Part of a small language model's weights.
Size: 8 layers, width 768, 12 heads of 64, MLP 3072 GeGLU, vocabulary 49299, 151M parameters.
Architecture: RMSNorm before each block, no biases in attention or MLP, untied embeddings.
Training: a variant of Adam for these matrices, 908M tokens, 3462 steps.
MLP neurons of a small language model. Each row is named by its layer, matrix (gate and up: input weights) and neuron, and shows model dimensions 528-655. Each number is 50 + 15 x the weight over its row's rms, rounded and kept within 0 to 99. A neuron's up and down rows have the sign that makes its largest values positive.
A block is one neuron, or neurons of one layer that tend to fire together. After each block is what it responds to, as a language model described it from the Wikipedia text at the highest values.

L3.gate114:34 52 79 62 56 55 52 49 53 36 71 49 35 14 59 40 66 55 46 55 73 70 28 38 50 58 47 55 58 46 39 43 52 50 38 72 60 42 70 45 44 57 80 46 51 28 61 45 63 41 60 67 16 58 56 59 51 50 59 33 41 68 43 44 45 41 53 69 75 55 38 44 63 84 58 82 63 56 57 58 52 42 39 33 56 62 46 32 59 72 42 24 44 61 36 39 74 40 40 46 60 49 44 65 57 50 41 77 53 19 49 39 58 39 52 74 78 56 69 44 72 55 62 52 42 35 35 48
L3.up114:24 53 47 56 59 41 65 54 17 65 26 55 54 38 56 43 35 65 67 44 37 52 08 38 40 59 39 44 70 41 72 63 41 63 64 38 49 59 19 63 66 46 43 53 48 47 40 66 53 39 35 53 55 58 61 48 49 70 62 65 94 40 45 64 47 33 42 65 82 48 29 57 52 65 79 32 40 49 39 61 68 31 35 66 59 47 48 58 42 68 59 37 52 39 73 53 46 78 52 55 47 36 31 45 48 43 30 33 45 61 61 14 52 60 62 34 45 58 33 33 78 35 45 44 12 55 32 39
L3.gate229:42 48 23 70 49 50 18 48 45 38 61 13 51 69 50 45 68 47 26 47 43 58 52 59 52 55 38 38 71 56 59 39 64 35 47 33 65 36 65 34 42 56 40 36 50 43 60 53 45 51 83 47 71 53 31 57 81 51 64 43 61 50 56 47 64 50 49 53 58 61 39 54 49 49 49 56 57 75 59 41 57 41 43 70 54 69 40 76 55 34 64 58 42 52 66 40 66 56 65 19 47 42 26 52 53 28 56 67 42 40 56 57 53 36 54 63 67 23 36 42 69 43 28 39 33 28 74 65
L3.up229:45 25 47 65 45 53 47 31 22 49 56 46 66 46 70 62 48 75 60 58 40 50 39 40 44 34 61 59 64 64 33 44 60 26 65 58 42 00 48 39 39 52 40 58 61 57 51 62 39 52 87 48 28 40 55 52 53 47 39 40 54 59 78 66 57 46 63 37 50 59 14 40 47 67 79 66 36 72 60 74 37 74 78 63 52 60 43 59 57 30 48 41 41 62 52 22 65 44 43 16 80 50 45 52 63 39 56 46 57 62 51 55 69 14 68 61 62 65 60 52 58 63 45 55 67 22 48 44
L3.gate438:58 51 53 89 47 58 69 55 33 48 56 34 61 54 81 43 64 31 55 60 80 41 39 43 51 67 42 57 83 49 25 76 38 68 57 54 66 38 48 19 14 35 50 27 64 38 31 60 72 47 57 19 29 34 27 53 55 37 73 41 22 52 94 29 75 30 67 70 64 71 24 53 49 65 45 50 53 45 32 47 53 26 53 83 56 70 37 58 60 45 33 69 72 61 63 81 30 67 48 56 76 79 47 38 54 86 56 43 28 35 62 49 30 80 59 56 58 32 39 61 66 37 25 56 52 61 31 35
L3.up438:53 55 78 64 66 52 69 93 48 49 55 73 54 50 69 48 73 51 65 58 65 40 56 23 70 62 68 40 58 45 59 74 67 69 42 45 34 75 41 34 56 65 44 57 41 64 61 62 44 51 53 43 66 49 57 36 18 23 86 48 43 10 39 59 43 45 41 73 53 50 55 41 53 60 48 47 70 52 81 48 42 40 65 78 52 55 79 43 33 86 16 36 48 63 62 33 53 45 49 79 53 54 38 51 45 83 58 40 55 47 51 52 00 36 30 48 43 47 61 33 64 44 40 42 39 68 59 34
L3.gate1004:16 68 41 45 60 47 44 42 03 48 58 58 53 68 70 20 33 71 55 52 72 43 39 38 52 32 76 45 99 43 57 40 81 23 68 52 73 42 45 13 54 35 40 54 18 50 62 47 57 31 45 64 63 43 48 70 81 35 37 38 42 40 52 58 57 37 64 29 49 64 23 37 33 53 52 47 38 53 30 65 32 52 57 64 51 62 49 58 57 58 47 46 54 28 50 45 40 46 30 39 52 67 26 50 42 50 74 43 23 50 49 48 66 65 38 67 53 47 54 72 66 47 63 57 43 64 39 64
L3.up1004:53 69 35 80 63 46 23 63 44 71 35 73 46 57 66 41 52 84 28 60 62 68 63 50 55 57 69 42 76 56 57 54 64 44 69 51 75 50 38 35 51 38 20 32 46 33 74 43 46 56 46 79 72 44 59 53 63 22 37 45 57 54 40 29 59 78 68 42 62 66 57 51 35 38 70 75 34 50 68 31 44 41 73 29 66 78 31 45 59 56 68 29 43 45 41 38 49 28 75 34 68 52 47 41 50 74 57 42 34 39 39 63 79 58 48 53 51 39 53 51 25 19 63 79 32 78 38 59
Description: Start of predicate after subject

L2.gate951:40 65 54 13 79 50 55 47 49 71 62 41 40 51 72 46 45 51 63 71 64 62 76 51 46 42 33 42 34 40 52 63 62 25 74 75 43 46 60 39 52 40 53 37 72 51 60 51 44 50 49 45 64 64 45 42 61 26 52 43 62 48 65 52 76 55 36 51 49 58 50 54 70 57 64 31 26 66 43 42 64 54 50 67 44 67 36 46 48 43 57 60 61 38 79 63 41 76 37 48 57 62 28 33 79 46 33 65 29 52 65 72 58 44 77 22 56 74 43 14 42 60 86 36 45 53 19 33
L2.up951:43 82 57 38 74 57 28 29 79 12 42 46 81 39 52 66 76 44 64 31 51 28 41 47 54 60 80 53 34 81 28 50 37 33 45 58 37 37 65 54 52 35 67 40 63 48 42 55 33 52 38 47 38 22 42 60 41 68 54 60 55 46 57 49 72 54 41 49 48 62 40 64 41 39 50 74 38 54 40 86 55 65 40 41 40 54 32 50 60 43 63 62 70 36 44 73 53 51 57 67 67 53 54 57 57 42 48 46 95 46 56 43 56 42 53 64 73 46 24 54 46 67 32 29 13 44 33 54
Description: Additive also after subjects

L3.gate320:50 26 46 47 63 48 28 59 32 65 72 56 63 48 90 52 47 50 34 26 60 39 58 78 48 61 41 43 43 36 61 61 49 36 72 72 56 36 44 55 61 59 53 44 53 57 44 57 58 43 75 39 49 44 54 31 27 48 52 35 43 59 61 61 75 40 50 55 64 57 54 48 69 62 58 62 46 26 35 74 44 36 50 53 62 61 45 37 66 68 58 56 32 51 44 17 69 60 53 64 52 68 78 41 47 38 30 66 47 41 23 39 38 28 52 55 64 48 64 30 67 57 49 56 45 46 50 63
L3.up320:26 45 53 55 70 51 47 41 43 52 59 42 26 56 43 55 46 67 44 62 46 48 38 52 43 74 56 61 29 42 59 54 39 46 35 33 70 44 62 59 53 52 25 59 42 47 26 54 30 58 15 46 60 35 56 57 61 65 07 51 59 49 46 58 53 48 50 43 50 80 37 34 39 40 67 84 63 61 82 25 29 47 56 35 70 66 24 52 50 24 51 35 48 41 35 40 68 36 12 47 74 67 41 34 55 44 26 47 44 44 56 40 69 64 58 69 62 24 68 45 62 46 63 56 26 65 48 50
L3.gate1324:33 57 67 60 30 63 65 31 40 36 51 50 17 55 59 38 45 54 49 59 63 27 39 39 41 50 56 24 42 45 65 34 30 39 43 55 67 67 64 93 34 57 61 36 54 56 58 44 35 66 41 61 35 49 50 41 52 59 86 57 55 72 56 74 42 56 49 47 36 46 64 34 79 51 40 47 40 43 35 50 64 60 59 51 55 55 26 66 70 72 48 31 42 71 42 74 56 52 72 52 67 59 88 20 47 44 64 75 46 42 52 70 36 60 39 73 57 26 56 57 45 29 75 66 53 58 22 62
L3.up1324:54 45 59 42 61 57 67 25 46 47 48 66 40 49 46 58 57 53 57 41 70 39 59 62 58 54 53 56 39 32 57 30 42 45 48 50 70 53 79 29 34 40 58 54 70 74 27 47 43 43 47 79 36 57 36 02 43 58 65 28 43 88 51 52 31 47 56 72 45 52 63 86 87 43 52 65 76 59 43 34 34 68 45 25 57 54 35 61 62 41 66 63 32 83 63 35 52 06 44 57 43 48 59 59 64 43 46 78 32 68 42 54 27 71 63 51 70 52 62 43 54 70 68 47 42 65 63 36
L3.gate1858:82 37 46 63 67 58 39 47 26 57 79 54 41 40 64 62 50 50 36 34 56 42 56 52 73 54 45 39 57 33 49 19 29 41 22 36 79 68 45 37 46 50 38 63 78 42 44 58 64 42 32 63 69 42 39 58 24 67 62 66 47 33 43 47 56 54 22 52 66 82 55 77 52 57 43 56 77 72 61 31 67 16 17 36 72 60 25 56 44 46 88 52 34 40 34 59 56 64 33 62 68 33 56 58 80 50 50 62 13 41 40 53 28 38 40 20 55 49 44 38 43 40 45 27 65 53 45 37
L3.up1858:58 34 25 69 58 40 74 54 33 58 48 63 33 54 52 63 48 42 41 44 71 25 73 48 60 40 53 70 48 18 25 53 39 61 45 45 36 63 05 52 63 53 50 43 72 30 29 67 45 09 66 38 44 26 52 45 58 65 62 52 38 57 45 45 89 65 65 55 70 63 54 77 36 47 66 82 33 55 53 40 61 44 39 29 78 59 33 32 37 26 43 47 49 29 48 60 53 90 15 46 50 53 50 49 78 56 51 48 53 25 53 36 46 41 56 25 88 51 33 34 24 46 57 47 52 40 58 74
L3.gate2215:47 43 31 59 66 30 42 29 42 58 75 33 40 40 56 33 68 58 56 56 43 46 35 52 64 71 40 38 58 47 38 61 34 43 35 36 47 35 39 34 41 57 96 37 62 57 19 63 40 71 51 40 69 46 35 67 05 41 65 63 52 45 72 58 56 15 52 62 56 56 46 52 53 62 40 29 54 55 45 39 52 35 41 38 54 63 60 24 67 65 32 71 25 70 36 56 32 60 48 65 49 66 61 53 62 49 57 56 44 41 48 48 34 14 47 41 50 42 53 68 69 44 51 66 74 74 18 60
L3.up2215:48 40 52 58 72 52 69 31 25 62 65 49 47 71 50 58 42 26 53 55 52 56 47 61 44 24 26 82 21 31 45 54 56 26 51 51 71 48 40 55 84 58 56 49 68 27 52 64 48 37 42 62 33 17 50 59 32 38 40 52 58 62 42 43 47 17 47 39 39 47 76 81 59 36 53 65 59 70 61 35 32 43 33 32 58 47 58 61 23 37 52 42 46 44 63 40 44 57 38 35 46 26 83 55 23 56 43 49 67 31 44 41 69 25 55 42 29 61 43 45 28 64 68 53 51 45 54 99
Description: Definitional copula after subject

L5.gate27:29 40 64 46 55 36 44 38 41 31 65 56 66 28 53 42 54 24 53 58 59 37 46 45 62 60 41 49 57 37 59 52 54 26 89 45 55 47 72 29 48 53 76 78 52 90 47 46 47 47 68 60 72 49 46 42 42 41 40 46 56 54 79 40 44 66 36 42 77 59 74 58 59 46 61 68 36 50 87 73 34 37 30 50 66 67 31 52 80 74 77 82 63 47 56 50 64 63 57 58 52 83 64 40 43 44 31 56 27 60 47 81 68 63 37 61 65 39 57 53 92 71 61 72 48 44 61 29
L5.up27:17 30 99 37 57 48 54 96 45 53 55 75 35 48 71 58 25 46 39 51 45 79 52 72 59 41 51 43 72 36 69 52 40 44 34 61 32 68 52 81 29 53 36 76 29 71 54 55 49 36 61 61 51 54 51 62 60 57 45 49 53 43 47 44 53 56 37 62 38 46 43 53 58 51 52 51 40 62 64 46 49 47 68 64 54 32 61 86 75 73 63 41 72 23 42 15 54 58 56 62 49 52 71 47 44 48 18 46 36 40 36 54 65 34 53 67 60 51 33 48 45 56 54 47 51 85 47 51
L5.gate940:21 69 46 49 54 39 44 37 12 78 72 47 50 78 56 26 32 61 40 56 55 29 58 70 64 49 35 36 38 40 36 57 65 54 49 46 53 55 93 40 45 52 48 55 76 56 39 51 77 50 04 25 62 19 59 35 43 65 39 66 72 53 67 54 68 67 60 53 74 46 42 77 63 45 61 21 44 69 39 57 28 54 44 36 86 46 57 44 75 58 65 57 57 55 33 46 67 53 16 46 45 80 60 44 82 74 66 45 46 51 34 35 22 63 50 27 92 58 59 73 72 60 65 68 54 36 51 50
L5.up940:21 53 66 42 55 51 34 46 36 68 40 35 18 53 50 51 40 29 56 55 65 26 72 60 57 53 56 49 60 60 62 47 42 68 46 58 58 62 46 93 42 51 47 54 53 57 37 65 37 27 74 44 35 56 60 59 65 48 41 41 38 53 67 56 58 51 29 45 52 49 69 68 54 47 46 52 73 47 80 68 63 33 48 43 34 53 56 57 66 66 26 61 35 37 43 46 42 41 44 73 24 47 55 41 23 33 45 43 22 85 36 41 58 37 57 65 36 52 42 18 55 54 33 56 53 39 89 54
L5.gate1793:59 62 63 60 39 37 52 77 45 45 65 52 83 46 44 45 41 40 58 56 49 14 50 71 67 49 42 60 19 19 59 55 37 45 26 56 65 12 75 54 45 71 52 46 57 64 54 60 45 51 38 56 53 59 44 26 70 14 28 59 37 71 39 29 44 64 64 58 32 54 53 55 82 52 46 46 51 68 62 47 10 61 44 81 68 76 39 14 50 91 51 44 90 37 26 60 56 39 43 73 39 53 48 38 41 36 59 60 36 68 38 41 74 60 29 56 52 28 72 59 67 65 67 64 56 41 67 46
L5.up1793:39 52 61 34 52 29 41 25 49 23 48 42 30 30 59 42 36 63 38 45 55 24 83 74 61 68 49 57 67 67 62 42 73 37 29 53 63 40 49 44 60 67 38 39 42 73 51 36 50 66 35 48 34 44 55 47 58 49 38 46 72 75 58 24 48 62 22 44 45 71 69 62 45 38 74 42 50 56 55 66 59 45 45 61 54 76 45 33 57 60 40 30 36 69 41 74 86 30 21 50 38 59 76 26 88 27 53 45 31 38 39 37 38 56 34 60 72 43 61 62 56 43 42 72 49 52 39 45
L5.gate2125:53 72 60 49 39 53 51 45 41 40 70 54 42 44 70 58 57 43 42 51 50 39 61 76 64 44 41 60 23 39 64 40 66 39 61 53 47 35 54 42 46 63 33 62 70 60 37 74 63 25 39 56 32 55 55 55 47 40 65 44 57 44 59 54 64 43 56 70 79 50 60 79 71 55 60 62 44 61 42 54 28 57 38 28 37 56 55 86 48 69 82 52 77 52 57 32 41 72 49 79 38 63 48 48 53 52 30 61 23 42 44 54 84 32 46 39 57 51 58 63 68 73 51 57 79 18 42 48
L5.up2125:44 80 63 53 39 45 75 51 54 53 42 45 37 51 36 58 31 73 71 61 50 40 31 53 60 65 50 47 48 41 82 57 36 25 43 46 69 54 17 73 16 35 24 55 70 61 77 59 19 69 25 52 43 45 54 51 66 47 50 51 61 64 42 33 12 40 26 58 37 31 20 45 58 33 50 39 44 54 56 83 32 62 60 54 71 49 68 03 75 57 31 47 46 48 41 78 79 39 10 63 46 32 68 37 44 42 36 53 54 55 59 44 41 55 46 49 51 44 39 62 40 45 73 67 56 51 39 47
Description: Definitional copula after subject

L2.gate272:34 46 43 58 60 68 48 61 37 74 96 40 41 67 66 36 31 33 19 22 55 48 50 61 39 53 33 40 30 28 33 32 56 57 25 41 45 54 62 55 73 38 63 49 40 39 28 67 50 65 51 51 59 26 45 55 39 49 35 56 51 65 39 42 70 62 43 74 67 72 71 61 57 46 89 63 69 39 46 51 51 61 48 86 66 69 26 45 50 58 66 50 43 41 46 42 63 31 70 56 47 51 54 53 48 39 66 66 48 63 50 34 41 65 47 64 69 41 39 32 62 58 39 59 28 28 53 58
L2.up272:36 68 12 64 51 78 47 72 63 19 38 51 51 98 52 59 49 53 33 42 77 48 54 59 62 46 55 62 67 17 47 58 53 48 51 47 29 54 72 34 76 40 51 49 45 39 28 51 26 35 33 70 52 47 59 76 73 61 11 46 45 72 60 52 80 40 42 40 73 47 56 45 68 30 67 49 38 40 22 46 72 44 29 56 66 42 45 49 53 47 74 61 58 36 32 44 03 41 61 50 30 37 49 71 49 45 43 56 75 46 55 16 46 65 42 61 81 42 29 77 60 58 54 54 36 43 28 62
Description: Infobox field colons

L5.gate932:39 57 35 68 55 68 44 68 42 35 52 44 49 57 72 53 80 49 66 51 55 84 54 77 44 53 57 44 45 70 48 58 55 68 48 61 78 24 60 46 34 37 53 40 39 42 31 48 44 48 45 58 40 43 48 38 65 43 56 57 58 49 54 70 52 44 60 62 65 57 53 63 63 59 44 75 57 40 63 75 21 27 55 65 34 59 64 60 41 59 79 50 69 47 62 54 58 21 66 37 27 48 38 66 46 23 48 82 49 46 58 57 58 39 72 51 76 48 36 42 78 50 60 48 36 65 36 41
L5.up932:74 65 32 46 48 44 48 33 47 19 28 25 53 43 39 61 40 61 26 75 41 33 70 37 28 37 66 40 70 57 23 49 45 26 57 57 67 57 21 46 38 59 23 26 49 65 75 71 60 70 43 59 48 54 54 53 49 51 62 51 44 08 64 33 53 45 16 51 51 60 63 62 37 28 47 44 61 47 61 28 62 61 64 51 81 59 43 23 53 41 73 44 64 56 32 66 52 52 63 62 33 32 40 62 16 42 33 36 45 23 66 46 68 41 41 49 48 28 22 42 58 54 44 69 45 41 33 47
L5.gate1644:42 54 39 57 54 43 28 38 24 51 60 29 43 51 81 47 48 70 60 50 64 50 62 90 29 72 69 76 55 45 37 23 58 60 44 49 61 46 73 39 47 62 46 49 30 39 48 64 51 75 47 39 65 39 38 34 82 62 53 34 63 54 64 33 41 56 70 35 32 68 58 57 59 34 68 37 39 42 45 68 49 47 55 52 65 51 33 46 49 49 72 51 28 39 47 38 61 28 44 44 42 23 21 53 64 50 35 44 32 41 38 52 33 66 40 42 77 34 60 51 56 44 49 43 47 37 61 37
L5.up1644:28 64 29 65 63 72 58 60 41 40 58 43 67 74 62 61 51 56 55 41 17 49 26 32 64 42 14 30 76 60 32 55 81 47 55 75 65 51 45 51 45 43 61 31 52 59 56 55 36 48 41 51 32 47 35 35 51 47 44 63 50 32 39 70 49 24 50 40 51 66 45 36 56 24 53 44 44 59 25 57 42 57 21 47 82 63 74 53 80 68 31 54 33 58 51 41 54 71 65 47 45 40 42 55 43 52 49 48 24 69 58 39 63 39 46 74 30 27 41 79 44 47 83 42 61 71 49 65
L5.gate2178:56 43 46 48 57 53 44 43 47 57 45 70 44 83 71 48 53 46 43 67 64 58 40 57 47 44 54 55 85 69 33 74 41 46 58 50 58 29 33 46 45 40 71 41 40 29 33 67 69 38 47 21 50 12 24 40 47 39 71 64 45 46 74 63 50 31 73 57 25 68 43 47 57 38 47 31 27 57 36 59 63 43 72 37 48 56 56 52 36 46 48 37 42 74 89 54 70 39 44 49 70 44 14 63 35 71 55 41 55 24 61 56 70 47 51 55 64 40 38 85 40 29 45 59 31 24 38 60
L5.up2178:46 54 71 34 84 58 85 57 52 59 73 75 65 49 78 76 31 62 50 73 63 77 56 54 36 67 63 36 53 44 61 67 57 52 56 87 43 59 59 21 17 14 38 52 28 45 65 46 41 52 75 35 42 26 53 49 58 65 38 73 63 44 60 53 71 45 48 37 33 38 43 64 63 62 42 73 50 42 58 58 48 29 43 43 58 46 47 52 30 47 33 55 54 14 42 60 49 58 36 50 37 42 79 63 65 59 59 52 37 52 54 66 36 46 50 56 39 46 48 76 45 59 57 58 47 51 11 54
L5.gate2946:44 62 53 40 58 48 49 17 53 48 45 55 58 69 75 40 31 79 32 66 47 42 35 47 43 77 67 45 51 31 55 35 54 49 73 60 70 58 57 43 33 44 40 28 34 53 55 74 21 73 45 57 39 65 51 42 60 65 39 56 41 53 83 64 43 62 43 53 61 32 37 50 60 31 59 44 30 54 38 46 46 88 21 28 28 56 56 48 33 62 54 39 49 52 33 49 73 45 32 76 72 48 51 50 56 65 41 59 41 67 66 49 54 24 63 68 50 51 33 62 56 26 56 54 52 81 21 52
L5.up2946:72 51 19 59 84 52 33 56 80 61 45 68 48 55 67 60 50 46 63 57 41 57 64 48 52 36 43 28 69 35 55 51 51 31 83 53 27 33 85 57 66 54 64 33 59 73 56 61 30 69 55 44 38 70 31 31 57 81 53 54 72 14 60 39 44 35 44 31 57 47 59 58 58 51 68 76 59 66 40 56 42 34 50 39 39 50 53 60 40 37 62 54 71 37 56 53 54 36 40 29 39 38 27 46 69 24 52 41 49 29 41 48 65 62 75 65 68 49 37 58 50 30 47 35 50 58 32 63
Description: Predicate start after subject